Weights of a small GPT-style language model, trained from scratch on English Wikipedia.
Size: 12 layers, width 256, 2 heads of 128, MLP 1024 quick GELU, vocabulary 2750, 10.3M parameters.
Training: a variant of Muon for these matrices, 10676 steps.
MLP neurons of a small language model. Each row is named by its layer, matrix (up: input weights; down: output weights) and neuron, and shows model dimensions 16-111. Each number is 128 + 24 x the weight over its row's rms, rounded and kept within 0 to 255. Numbers have three digits each.
Before each neuron's rows, "fires in" lists the words (lower case) most often at its 100 highest values on Wikipedia text that the model never trained on. A number after a token or word is its count.

fires in: "and" 22, "or" 13, "7" 9, "6" 6
L5.up567:118137127115089108157149110075116125158135131135118128104125114125107087093149144117119125126159112143128121177101106145109083175161150159157116128144117132119126119129119120150081141142174142147136134122104139110120098122159143113121130137205132115126120151082159125114122178097113122132
L5.down567:176116133146071150118147174132133119156155123139167121133117112144163181122105152095113115084146120096137126104102106110139093116129134087143101136147124119097116120127133149146137118131127106109152146168092133099112135140178108134105101141130157110154118165142127105108153157129108141133

fires in: "to" 20, "not" 20, "characters" 8, "told" 7, "than" 6, "helped" 5
L5.up533:123152134113152119134153134137156156117151172160135111111095136073050119128126145102125137086148105148148130109103132124159157118117154130116124128119088123093113105134087153103131130155118139159148122131088117155124123099094127122072130084117128108178132101121122075157093107107130144157
L5.down533:127123131140129118115073145118123130147131147168133200121122139105140127126133120163126125106164148130101109117134152081153151098122182148117142107084102111142114129142097154115127124118120129148107106137104115103136131145123115168094129172108113141121122100114120101096095158115125127151

fires in: "place" 19, "a" 14, "as" 12, "record" 8, "with" 5
L2.up423:145131143141091082059137082154111122123129111101136136087125131149127122168140134149126085110161144103146119121155102171129168106124154140137165071131130119131126178093147112181084127075139118124099107114131092121149184114129153116098123148168148139134154123114154133121120120147149156166
L2.down423:160123137127116129128090115135124136132129140159087134109136142113096090151136177159132162149119145184120095103156105173141169113130124104137145141105165111159131128124093121138118140086136124068105158127129107144127161119099106136116147101139122120113151149137120122116153168126132110132

fires in: "they" 32, "she" 30, "we" 7, "he" 5
L2.up822:091141151131140167087096154119158119134118139092092128145137106129116106130118130120115152158129113139137173130132123093102166124137113101138162148141120135136156124148149137195144143180101128116072145097127107109133164136138144114148097148132119097128129151097110144096121090073157106107
L2.down822:107161110137140201145119092126149130138095170157129117083154110120107137113117117129161149136132073099122160145116143104148133156111128136130109158124102153151161135142128132131124202142112109145119131128133136129077191152172180119111129118147127113126085122104137113101090145083118137126

fires in: "not" 31, "to" 13, "highly" 8, "by" 8, "notes" 5, "noted" 5
L3.up850:097169138114151176092138120111130100119145173121134100130145171126110097151127166140135113117086107135130147142156167100130141125151123113125097109102137157142121110095113143096132127108143160129118091118141121115161108124121135109128075170158146144169123111143090140132177107130144134120
L3.down850:145129119152139158177162132110138128151145136183125166109111120120088146100166127137093133137094082150130097126105146159154149088095136098145123114142121100126170142146108096104126146119114137177095152128135116099132125108131092096086099116123155097105126130086091173089127083105139132152

fires in: "was" 42, "are" 17, "were" 12, "being" 6, "is" 5, "been" 5
L3.up782:123120145146156152159119161124120183129102160197143168091134144137139129108129122103113120116172083144119123146105098146123132172137156089106106102137137132128103107101105151093097123093133165099092110146109105159137174104142128120174124140127109086093145114098134151093099123129137097122
L3.down782:143100147125155131107070112114115160118159127129094146151108156139124183135124136124165125127114122137120120106141140136090095117161144112134141145158122095099119107127135186149097146104136116119131086148151102103110111096137150153086131113162133111153135116081189126131106121106181127113

fires in: "it" 25, "he" 12, "however" 11, "they" 8
L3.up781:083136126119161128155122129146104121092086106104106113112116165104088136095118089127128108160154117166153141145122141099126115094143120152128133126148100160166112124139108143156126154127145155110144116126124105140119112135160134113121116136120128123158122145095140137145104096117104138097
L3.down781:149120138127151138111125126090128124152101143140108170095142109143177134212111101080136099124114104133126153098147133134100116159128137162117099130162169121108149138112143055114151138130123077145145109152157129101102145147094142110169143118115060152127119151136121128082133135085173110133

fires in: "of" 26, "resulted" 9, "including" 8, "studied" 5, "respectively" 4, "together" 4
L3.up280:142139146143158140091137113134088133133165106095104160110156098125111155139153093166134144132109113093135123155136108104147123133126116100114093141137087171106124130096103125147142125111173106125143094126148103075088129124126091129137201101135152125181142123147152140129149083125135115145
L3.down280:132148130154082134125110110134130085145100138099108165143121148105185148132083155080116129138165172139155160130116092120103127141113125165093124119125117076152140117151116120148126133121149130124140107168140164160122123132096191101143094136147136114071130149139170087129056129124100105109

fires in: "of" 31, "three" 7, "early" 7, "common" 4, "hour" 4
L4.up130:116126122167112122137086139123109143101128127131123135175116168110137113150139114128173132135155103119162132168179098149093117128115097143109140117138123116065119138166140146146128168130148079174147097137094129097119134108151095122136093118175090152125101150146122104134127130145154121133
L4.down130:096137140089125126096136109089124129120117135110137123097110114142154115076099105139125128151180096123133141137170186125129155145100147097121083126094120143131127120094102174157151118127128120136150112107147191099139135162130121129147154106139130176111107067077150144182135119158162145129

fires in: "an" 75, "anti" 5
L8.up509:150099138136071144122121093131132108139090135127129117128123162088141139080164134175106129138134109161132114079104092159100155110094167127147130178078112139146126133134111100115117125131151110117119095130130099108112147116126130143124105160160090148124161132066084113091124105113124149084
L8.down509:159075132141103171132132175155119103123111104146137106161149111091149141143172125101108109142088144087161125071109120125146115139113119143100117129130088133127112155142178167141119055124090132119171124131102117160117132107120132173117135174096127146127134115133109114120126085129128120144

fires in: "to" 41, "not" 19, "weapons" 4
L5.up440:137179143184148117141108175151141147150141145135126162105135140087130140132150145117133112080168152149107139090164145108150175136130169103114101128138135151103105108137098131074102096133129125133117124109163141095130121152105167130124131130128117089122107121139117096139082132082150098154
L5.down440:125143133086125093152140152133132116146122149129132156113092068117142135151037121160106107105135128165161178124105143126202139143122149106126126161139105125075104150104132125116133135129131152131167151118159126119121112117104144122086123137118147142131151119101080120084103104109149118159

fires in: "to" 67, "get" 4
L8.up71:128143153146148084178149101138105149134182149124122150115157160113065118118149119134145117093160110129157141076100115121190166127176149133155094120082117140117118116111098148080117091105150152170170142143129146116164169122134145124118105151114108142160136095109114115131116107103165169165
L8.down71:123124130130155123145113114138182098085138114156110123120115063150153118151093119177128140127114147187117144128096094143145133116162119153152069149094141101089154127113156148142134110149162159120119093112169159146090104136104127102147100163160103170120128128113141129110096126146084117126

fires in: "would" 42, "may" 19, "can" 18, "could" 10, "did" 5
L2.up91:126153122131144167156118121119099084154114163146147129108157159083104128149140133176121162111152137181123114137115136082130132111155144118088105124186106110128106119136118138091134158141100146141083146108146171117136117118052147130125098132132172129130125120142114109109078121092114128166
L2.down91:138146115144123150165149121121097142131132141149125169124136121093166163120076089185100158117110101135168107135086112116122142113128158108129114141192093106112116098098155129107136112150113163156129147117140147097104124097087158115099099134112155134106159130167120114087131114109146121139

fires in: "was" 25, "had" 21, "did" 9, "were" 6, "appeared" 5, "in" 4
L3.up483:139141107167120117178135160143121129112172170144134079144125131090161105148129113121154187111121128150097140141133140123129120148148121089116125153123115126095135084141097132120110111045104095122133126141144158142137142118189174151148138112112156092105075138145149081136146119122095126073
L3.down483:101126111113124102140118104139108181108170122143114108075142129116141108128149124102172097154123153153148143114132115140123123145138153128082149153081132133154081082147125092123101137186093128078122096174111123147098129139130091144167155147144141111129041108136175142197091151161129097097

fires in: "of" 46, "by" 6
L2.up985:163155143149082100150130143099142106146193134118139132137066148164107131095120123126087163102106114137114138160119145158154119164145131125135138119096078170151119105155138161076122089069145140149143130125124129133149097110112145149124104135132126131097145148130126127126142144095145124135
L2.down985:106130133135065126144101149120175124134171129083130133143146165136156155125108149149108115118137137151147130127127138134137132142153102094136124153137180139096148078114158119181144155116139138148153088081183079157099137096128120098116120142155116076145105152109079143100111084108122127131

fires in: "a" 32, "the" 14, "an" 12, "and" 10, "to" 4
L5.up395:159121115154089085130129123178121105138077084152106135120100094121130130173129156159076102138167135172131115085109111149122115124129155145154121172144135100123156141153131113125113108161184102088080161110134144111158118082097136151099113128126127143143164127145135095122131141094110123123
L5.down395:130110128148187142118108117121092109098129187206123186094095136125168112101113108117127155126099084151137124138150104120126106138133119113113107123114119144079087145088150166106107109107149116169107120090090144119102133145088131107104139076084081106150107165113112151150110099154141133154

fires in: "and" 43, "or" 18
L2.up111:116150156130088144129167131110147143129131131125181167102112168114153073172156128132126103154141101152157112153157140097152118119101136086148148127131135110100077114137118186127119121079170138174095119138152118133085125114144137155151067134148150126134082094087160105122078146133162124108
L2.down111:110095108122152094113147158158134123115136153129129092120149116081152147134132143138133111141112154128118132121118112142171125093091092157141123179097120165137106163084102146121103151145133114132141089137146180109131115110135147155182139180158171150129155150118116161151148182132124098092

fires in: "the" 30, "in" 21, "her" 21, "of" 11, "s" 5
L2.up90:100130111153126113110120126150143140119100148129129120134129131145091125139122156125140128123136145167160124106112101135118134119139109097137133165130109169146116143119117138125153155160122115117130112100155101132129140138139117123182129172134172146136133169108109104122135130148114125089
L2.down90:140149181171132114145095125123119106111139160114146109154152157150129130108140147119165125125082115119155155126169129123123155153135161129116151166091120128178104115110134150111099149079107125107154129128134138140152121105120068159129139144142144187152121159132155134133098093142118120080

fires in: "to" 42, "not" 6, "helped" 5, "ll" 4
L8.up797:138154112134104127099106107107138138125122145160140152145177126120137127160124121143119121096113121157110124143111123138127162151149155133139089137130129140109133094115106120048084074141141130131143127162101111072128122150167169132085137113143135105113149106095119135173086140079152113155
L8.down797:123160139090116107140105115104128072133119132193092160151162135098137148127129122125129154153137138139167127108086153116140101086129117121143117132122145121096100113126141167109142124089105078143119099167155147135131119134168152128139070153111116155158094135109122140129104156137136125166

fires in: "announced" 15, "named" 15, "appointed" 9, "remained" 6, "situated" 4, "born" 4
L2.up821:114164108111111156135149134150134153143125163133147103119122141122151108148098115169132129109132103109131112120114139142143097139145097109161139156127104141127100120112097156136144090114148150154160116111143087125113093081104141147158144131132106134101083133165129141149113125111134146139
L2.down821:125199146122135118130144129123166089084105130138110111130166111082145132111139112106127101146129156142127117146133056075113112110169112119120147122118138085116155145128145092153117129128096145109129119150087171124111167138127125131173150133177148134106136142146100137138168141128155148103

fires in: "he" 70
L2.up155:138092098109133124108126083101139133158138134078120104131098136140117119127140119157182130107135085117153112108146176116162134152129112190104112134118123136143098132131165123114128131125111100121123083131166120140107109137135153135139118145122159129155174127099173141156117093088089166183
L2.down155:144108149173155145153097131095167128133140120125115146122114136113162153113080075116156147104132119136105118133094124175147110109114134115117097199114112129134126149147072143117117126083109127156130098138127123137167143132094139123138129089055140076135109128151140127135099132101117152173

fires in: "a" 20, "of" 17, "as" 11, "for" 10, "the" 5, "with" 4
L8.up363:152109097129106108135102127154134146119140106147151089123107090148097116121123169136152167134169153145082097160139072139114189145133107155107164117099122153100157107152142108127121148135121149110124136110125143122162127141159118095113118116135149127127109136096142087127133157109129126114
L8.down363:127148135133135150150125118112114134104144134134114122138135151135143135123152135138132121157058138160133125133133122125137106081117156157117120103162116124161155189114120147103105120121130117100126135132111161109130147123111089115132166134045094092137102141138125116118149080158158141156

fires in: "more" 30, "most" 27, "well" 6, "highest" 4
L2.up507:119145126118119134097112104106142140153131177091142100110166127110073083093119119130130120159117131136098133124100120118147149122097165125101136070107130155096107116145119159110136119143132108106177163135110168133115154095106111193150123142116076120154115076149130114137149118116120103093
L2.down507:120143124088153094154128140136167102106139156106126118077136119139138130112101153104141148082157136123120105180083082164104123122126152159109110109134127103101137137111066109126156126132128134119110110130124129098086106110112106116131146121083085153107147140082109130131172110144180089151

fires in: "an" 64
L8.up339:144149138133133109163152108103126132163105152102103147119087102134115144126128098111112122135149128146136144101128130096133144172077129135162132120135101138147080080120137145121182093162117095117165166128105091114105088172161115121151085147116129134134161141103160104151106168089134128100
L8.down339:123118130128133115124143126092133156132148153120098143179152094131109115118131127112144154132140095153120122112167123154136115122123157115196162147124115091122111137121120117147153125160114151120120144165099127134079118152101147145129120152127186129150138129094117050131139158100102169140

fires in: "however" 19, "there" 15, "which" 10, "where" 8, "what" 5, "because" 4
L2.up61:084147165101128099127088160126122116140137139087082117130116120152108126095136129154159155107096116138112136079132109149155134119128128135100133145082124112140106143107123139143159175186081131119106137084160114112109114140146123170099067124107132150141151143145129120150133151154140093086
L2.down61:151109124162105138149075148127149131134083110107102118107120136133133140116104108131135076155131119098107107128077137124099161142139126119128101122107130153106114166142110102170160122128166125115103111131095106115135115133117138070100144101127125118165117153115092160104160173092148116165

fires in: "and" 20, "than" 18, "which" 9, "among" 8, "where" 7, "break" 5
L5.up788:098117110123151095154146145086088115186113110121146147111130117133136125125163168151152151109120154101119136145148098137080125158131102129138169121111109096082112124148116167109141116130113106108120151091071120083123115121124162148120112143127102132119144181142138127134136155127130140103
L5.down788:119105125141145140089121066110148143135123129090159147126129116111140136110206155154141094158130137134114114086114148084100145143146156190127128115066151098111093115098153182148132123147131109113132142103106095123092159156129155168095097151109123137126146127137159118108128195116131100109

fires in: "in" 64, "from" 14, "since" 4
L3.up353:137124124081081141091131146129142136172123123121144093127126111175124107144109145108152126121155133145127153141133099154152116189150110081105156118154158152157134101154088138140120154143144127111130130100116136165137099145110129124139117114152145117169122141143135141161111157129128095103
L3.down353:125129130113108112142077136146141156154164122164086128103141120157111140145107131141145141122126126146124151134125115140100121167126161079137132117110127143148137091110132088123110146187132115133145087092145088116129119137107131105167130115122159107163136129119126155162126117143096132105

fires in: "because" 10, "as" 10, "although" 9, "after" 8, "by" 8, "since" 7
L3.up822:105125127116099089135139159142120118160165134150152117144115136122116142109139075151093110134163134164138091149165129122106123164121168127179145111130123142117132135144115166130108144075154113093112074158115073157159118114119102148132140123161135104128119146127117130155126145138131110079
L3.down822:119136119161137104139084123156117135111121157107105164134167157162157125104148139144157101131111134113155119116119096078148115133200130138066130110100175121149084139129158087159100097137123106115130118140085138135137117162089107087154108160125118147105137158130100127124132154122117159134

fires in: "this" 49, "same" 22, "it" 9
L3.up222:101148129077105158119118142134149124102176104081091090110090118128127101102148161127125127101141122132102090118140119133128122115157104122157147113110128127167144109137132162100123123129156132166138132112095099118164104146165134094135122056158096121102130134110111157111122145147111128105
L3.down222:159104146176154105125088117098100061157152156123095117116106108133122120150099139126146095103120129092120140130130104120135102142148082166140135152125088142141084154087133117168134098085072134112154152118125120142154145156179131099145137127112129152158114110149106114135141168067139168111

fires in: "can" 21, "may" 20, "legal" 6, "lb" 5, "will" 4
L2.up392:132154119145156134136117115145179113156129149117135164068120107119121119131144154107105125122160069122152116139109139121130125165083138083143113138123140128112104137146173152092161163163081149118099107152142121133101134109079159150128110137117094125121171135134117108104100122129109127091
L2.down392:132166129163108158106122155122114156119098158131139147087124124168141150138150118131125162108137100106146170170131144146072134122153119099133120150110155099071087129117133089120098080166121159167098112105136135094126158109082152135095135115141120132152124129137095123102108168155112122132

fires in: "more" 23, "the" 22, "most" 14, "very" 7
L5.up938:123123139088164134115133142095155088164172125095108146129092179139145103127095114147134108111165123087135101107132144140100119112127145121121128098084154135156085120146115136181129174105119148117143135113162140131129129109114097158134146137107164117132127131115065148118136134175134134148
L5.down938:132151129130143139134097128111119114110101143103121106071113172112083155149143104088170126134121147162149158138095110097195134117112167129127191126136141111082175146129072113149103115147118120132079103156089135150147156108123128158118118128093135199109090115163149103122123124128126133112

fires in: "a" 30, "with" 29, "as" 5, "still" 4
L5.up159:106129142094135112120109140134129118181140140116135128098119106111133114140147117189088146135128175130124135119120136123090158120131115138092118092100128184126121160129104104123130087128108129085068111174162135127137154103091120108096136130100103133129149162152161097122115094148109161155
L5.down159:129120126036060117128088120091115123167175154116080131111102144118180151176146131126057132092115153139164123139105133065127145106145147168155100138141176126109150113169129172114107164111123117107132123156132134166109111128106144176116136149131140115139149133137156101135131142146150128171

fires in: "of" 64, "other" 10, "at" 5
L2.up249:086122112116132120150156137180087131106107173143148111147168098169111116143167130117111115125104150112167123094156114143143129117123136151107138138126126125147135111134145157138123160172150123089110144135164096075136088087151118121151083107142133128130166170117104163102145142121112132141
L2.down249:091138158159135130136092087132140105151144149144135153163126124167121145133155159115120099128067125129142137145152133105162133123167167159102128138100136105131149163127169133104051143103115143076104080129162165103113106111140096140103128130138143136124131124066140114111099126146158132104

fires in: "of" 69, "area" 10, "that" 6
L2.up58:099113108117162153110121143111137145133151109121155122115151097100126128150103137091102158135141116107125115158137140140146156097085134121138125105102132155153146102124107124117132123140149097139148096114094114135111145140160140127140146112100142132187151102120088126125128159111136129170
L2.down58:131124143116171073114143154112107133088123114088144135120127085112126156122122073127140153145171093124138109111111137152116136141082131124122091140104113168116127125143137111153152110140148180092147111110131087116152120119128128125139112109141119099074131127116114154176182175125111131153

fires in: "at" 75, "from" 15
L2.up547:095137137119102144139110160103156091166163146176159166187132103128133135152133138113143133113134125082137077110136098097127139119150101153133096116120146129090145132104122163136158120157171146084104087128131093086098096117130123100088093140114113157111176108133118124144110117093109100134
L2.down547:176146133119161124141136146114103074097076167122122188149134097171143117151183126150105149128132102124139102144102123108177117143126118170148112130086119135125127125100147130117107130099138141152124104087097140082110111127133112101112150099135112128110145091115138134121159163073119131141

fires in: "not" 22, "more" 17, "best" 8, "highest" 7, "continued" 5, "most" 5
L2.up810:142125156133125099074135117176130085160160168124134164112117099109102124148094121153153117147117181166086137115094125093146100082112143094054112098124134122122129139176105156107089126165126104100116109129141162154128132110136095121158125111161128155099118112141114124077124125154124111158
L2.down810:109136138172129120087142115128098119117153119147111171110175084126125108152101165147095096075142154132161150096154106131152151127134148152127137099113150142167101128116122137192150116113122115136115119152103123133127145107151116120146131143097085160109120084141151121123111116131081147128

fires in: "had" 58, "have" 30, "has" 11
L2.up313:119103122125121158150101106141132104131130140142146142155103139138095107153146117136115193136103109148094129146143116125130115149122145143133158125136114084104152124131100139164140130139122152106117139146130111089118128166147141098077080134112173021110118161162136106129108151162132102111
L2.down313:085092169115180140144116083149086138107163094156136129182131105137114129135104115081133127143090144143132138082148105091084105130143145141134134136112125128137136112124111133167115090151153172090138131111162133121163144151151149106131120130122160126131145117122108161095097086112129116117

fires in: "the" 46, "them" 8, "it" 8, "of" 6, "him" 4
L3.up886:078121127121150109092102130162122119143112136122127111096119098126097138121129135101116109141099163118134121138145095162185173080117150119091127180138140148123124138125122155212123157118116103111115152117160113117160058149127109133123130154139167148163150117087125108127155147126104098084
L3.down886:092163084127140106157122111157120121118097123090128104114113131132158127122122146151126147146109136100120150109140115148204091131129125162137149155135088152130078124115113077096144094110111118102134120113103130127102163106105108152125148161160136157126128140125133175122144150161096102149

fires in: "an" 72
L8.up470:124122126120136094141090128162128158148134140147150127114120113109138118078149086155132120117149138146121133154134135161156128137110131125131120102110102118129120129129147122091145139142108145119145136126129143138131128174126135143119155152177156160146120119118105050106124134129109157111
L8.down470:144123128136092105120147137129148127165147126112146152110138137110131126122175157127116142121119145093140138119143152105147147096085156116137075141192121156107121138090154156119096077141119109178141112119113164127134109133137165183121090143154155094150168106128139125138107140121088151113

fires in: "to" 63, "always" 4, "also" 4, "not" 4
L5.up173:123165164134137116116165124122177125124102160169131152139162116056097140142128089174109130111121161126100132126109142118156135116120130149075098122125088164102121068173128146119084136151167149103089145102105112092140135160112154123058120132094111097134141154117126128140062094124121141175
L5.down173:159148130133148153113139164077147103118151177217117162112103098077141090124134096117153136126155101154157154103126142119079119127129143101143133100143105146112109102156121160116155119145121137128129137127124119081125092124119110145114126131124137127108096084085101112116110147109127124166

fires in: "of" 56, "and" 27, "early" 6, "honorary" 5
L5.up973:124114139151108142148161112139138125118146116154121145132120100144165128136116146169153155158121105147151115132107133109107145130127080109156123148152126132096106157126151143141205147098141080108143123138159105090112111123172093134157122125167142121124085102104131155114145141134141128097
L5.down973:101136119132098161117077128127111128155114108140135127123153130120130138092120135125130081141155128090125077155165169170179176134160107118138129130150098136098135130107137165137128136121093142118120143141158130143119144152097135094135100167113088162138117139107096092091115155074137155124

fires in: "the" 48, "low" 6, "of" 5, "her" 4, "used" 4
L3.up904:115132133120143082122067157174151121131164151167160095153112138140109121155139115109134126167131158128152106114124115106126141145114072159093141147117119124134127071139097130052130154168122097128118155090167135134156153149142044148131103123128168135173144176096156117096115121181122142163
L3.down904:138141130108114165149118119081112176134155145141110149148066138152125133101158127121180127078109147099121137134166129159101154109154157167108132111133148169099160160114099196107096162122112165090109163152126114112152153112149158145088121116153110113102129137137085128118112152130124120103

fires in: "has" 42, "he" 15, "s" 9, "have" 6, "received" 6
L2.up608:108114123112123151090163078123135130165133144155147141116111124084165127142106126132111111132117145099104134151120154122151141110129156114119097128116106096118121123104125166120124110139068107104098126157128134162159166133074112159108124139116139103140176102126147136082117116088076142144
L2.down608:098143118158110174151084118090138147153103115137128131152123186132118116117142109143122143174130136149121107158078065103133090138181143090146118099145096111103131123108110118137138151124132096146130072140086127139155130113149107165137132159111116126129170149093093137127101152138141100089

fires in: "of" 58, "revolution" 6
L5.up402:117130134125124097107137089163137106136123088145147078105102147163092110088135153111132122075079151123127160106139116137136155123145104124148117156158098155149162150167140089097126091103133153140154169133114127077127116150116157104111094133093095138135120089134116105141135198091126132139
L5.down402:139145151119107115124097145139137167155121144143143134108115117092104113088091128102085109117097137153130144137139071138072157136129121113103125134127193178170130100139165150119123131094113153107122100152091166112165112137119121118163132102111127100083150131137119077139115156125131097134

fires in: "career" 31, "year" 15, "age" 7, "average" 6, "he" 5, "special" 4
L2.up287:108124118094112132130168101114129165158111129146081098110111105134125104077115157123121145116131092111109123094132119159115125099136155150123132125138109125157137153147078156124114120144116131124151101099171121112091102131168138147151131163091127090124134105117153121124106115155112135106
L2.down287:132112185189152147133124189124125110109138135064087124095113097139071123115144163114126127100107135127129122123154151122127142116111147119146129117101131144114142107123103125158167133107189119112135098122127116140138148159112122122145165112130153110098119101143133110140065076099096140134

fires in: "of" 46, "by" 39, "from" 4
L2.up454:120133147116160142082137156106112143128117130140151129157124116127110115134122115093087177175133143098117139118156118159169095127128135123138199133117140130130141135054104147085124159133173126083124104067107093130143135137127103200123111153157147130136135133116125142135135139119136084117
L2.down454:162150129135095129133139124128168165148108132163118136132109104110100109147175150161130132179163096143128095105106147116085148144142135135096142063111160111134120130120141123137107167157140150141109100117125125118145096122136143088127133137134132091151085123107137148132112118136078111165

fires in: "in" 36, "station" 10, "islands" 5
L4.up50:155097139112160110105181138142103067174147148070100112090093123142127127122071135149099130130108109105150159159143153095125162158124177142133112155121129139161146127130121098112100106107144101125129113137118140109127113159114121107140176104120142140091170107141125158084136144097132118150
L4.down50:146130135158110103142138137137155125124109102164118137142098077131123143133090142175186142109101202123135136101117140134130177111110111133094154116123126116118157183084155099158145156134125100160116176119127164137099132176182111101130102131158118150159132181119083149137141107127163115106

fires in: "of" 41, "more" 26, "most" 13, "mostly" 5
L4.up256:094132141154142148114146123087092085120168110110103147131091133156119104118156129133134123094133086128136135158126112172081109111137128139123139151107100169115092098156117156103124142150132118170092101140152132166132060123164100125171119127121136133110142136132111103087122154134166128092
L4.down256:119135091108146131124110166104134105130137194116117144123130093102141122128146178122105153129140180111150107118124111135095146136130123135125148106123180102090109122110100143115113086076129114130132114105128107111113107133137117168134163154105135101164118131137146130153124100119163117136

fires in: "is" 46, "was" 35, "are" 6, "been" 4
L2.up382:122126111166142127149111142138111139123124132151090177159082155143086158155119151139126135172127146119117172159141106135143093140139118131135174129129124127101137134112131146125110139129113150095086119153093132127152137154121123096183146176176128123179124146097159101138141124110129092122
L2.down382:148118173133133123137114101136106132092099112126157132104094182118185173117143144129125131108103100142175119131145155131129152161147170154149136123113110070142127168108153097123118132111098151131112093150137133102135072110123126132152151120095080110139136100121173115153117157139145101137

fires in: "that" 34, "what" 13, "when" 7, "who" 5, "this" 4, "while" 4
L4.up317:076132155111143091125144127087116128118200101132095112146114129133080156118157114108109119109147167171091137117134097085152137117081111045114117123116097143164186158081101113125119160167113114105123156119115158091156162159146157154138114137109154146137092136133109120124117147178165088116
L4.down317:148129081139156091141159128109146095147113142155115126105123113132135103128126148131181166129116078111103090087124147119101123115089113134132127132102115083110111133105104088135136137143126152156092133130098138142177130152115107133115138161063130108125113111125082126146138167099134117096

fires in: "her" 36, "a" 11, "him" 8, "s" 6, "i" 4
L5.up843:141115093124087131109126097108142145115147146135128104152136158123147136147135082198138166169098097143144164117126116130144157157097148124118135145116128135105174134137122144113140135125107149135108142132147126097127131109160103140139121160152125119147126148126146098133108084128121171115
L5.down843:136136138171145168116099133151144120124148130144129122129161122115127053123144105087120149093148112146105108126128111103122156096124155129105129097149162148137146109185145140168130163128099157121094149136148136110146133138134147117109113151096112100110152142111113111053131132164145137174

fires in: "this" 26, "him" 14, "a" 13, "to" 11, "it" 10, "things" 5
L5.up599:158093136102142100135105120136153082120184155099139126133127149102160160139093163165143075085127153151075124114069133144085120183132126153114142139158116126133161155155103133122148155093114111126106160138123102084134121130186139119095147136178132127142110147111107109064105109072120163106
L5.down599:126144114157126136170120158137108082129121118124138136088111083174146150096140103138148108164084164121198126116136122131171134090101130129169187125131146113148152166101123113138124078140129100121124105123135150128157125115082138079091112118110124142128145144128104102137152102140119103189

fires in: "of" 61, "resulted" 9, "earned" 6
L2.up130:123133122138115104118129093100171141124125123135097146152131130118068129127139082123146124150114123076134101122095123136138146094113148133132087135141143135148140143142111120162112111117118128135140102114118092085114133129097128175114123116104124100152119170114136145111174102176111138117
L2.down130:107108134084147127089131115123114135126142114126137103113160099124130082130121084147121127112085124163085168106133119123150124148109134143123163169160133117109172114107156124188098151165138165076119092141130124149106152142124162144165168082132156124187151139118111107149118129104123101149

fires in: "not" 62, "t" 6, "there" 6, "noted" 5, "notes" 4
L3.up248:089131138126143082096097119158074097162128131160094125076122173126091105101122153123098152105139128103075132122130149121161138103148132147130168102094145154108134132119107164094137136159121107121095112155135167080147152099128110116141149134149142140116148087080091135125135135196119159127
L3.down248:095175132138147117153140169139124146123120141109151123094157097106115112164139157122171102133148131102120120097114125152162131074144137127129168171140059123102152124089138102135170116106105173106131136115136137143128117125140138099114153129143155146160122107083099121113127131097169146113

fires in: "of" 51, "with" 5
L3.up900:079135091150138097080121139165092148091166119146134077167136111126123163114087126179096152138125132149132161090138090160150130118136134144084143143106125152141119125145128123136174153098176189064104076113120164124170125144116116150096134140143139122128146126087136122131156074073117094145
L3.down900:150108133176150183153128096124073092129172152113124131129172114123170115130143147114119107159119115116141115152162164139126102174092113097132109109144097103149141123149163127121142117172104103134143137123145115144092184126102136088151097131136122116109145172136142128121123142150113136122

fires in: "an" 47, "and" 10
L8.up215:155147143127108124203092130141163124121124137125108159127163113086134157101157095137119106096120102143166114161140088128155124128101150151101123094116150136123130120143116129133159172161144117137114128156114114115147143156128112158153150150173100130130102112119157133106082167124116129118
L8.down215:143182157136121130118122121094114106134080148142168127098138060118134154134104128120143158130163138112109181117136101121145147103066136103153094139125100161129119070108116128122123122106145096141133100105129147143124092125145126121139153150130152126132122143119134092134097153133133124098

fires in: "of" 94
L3.up121:163106117097096134125107161133146132130148154151150161136098161136111144126145104133107158134168149039147138188125113126119126141135135111122124133103156121141113133140097139143094150115146110175112143078165098132127148145119101151128114143135173120096111154158140124103148133141130118116
L3.down121:107133140123141136155205145081134157142141135125129132133146120115101120165108169121088135110125115145108126159121136157157172141106145115108094113107113176099146095121098086096131164091141133132138130132085103107114075116124124121136107137139102123162090094127090143086117105126108113155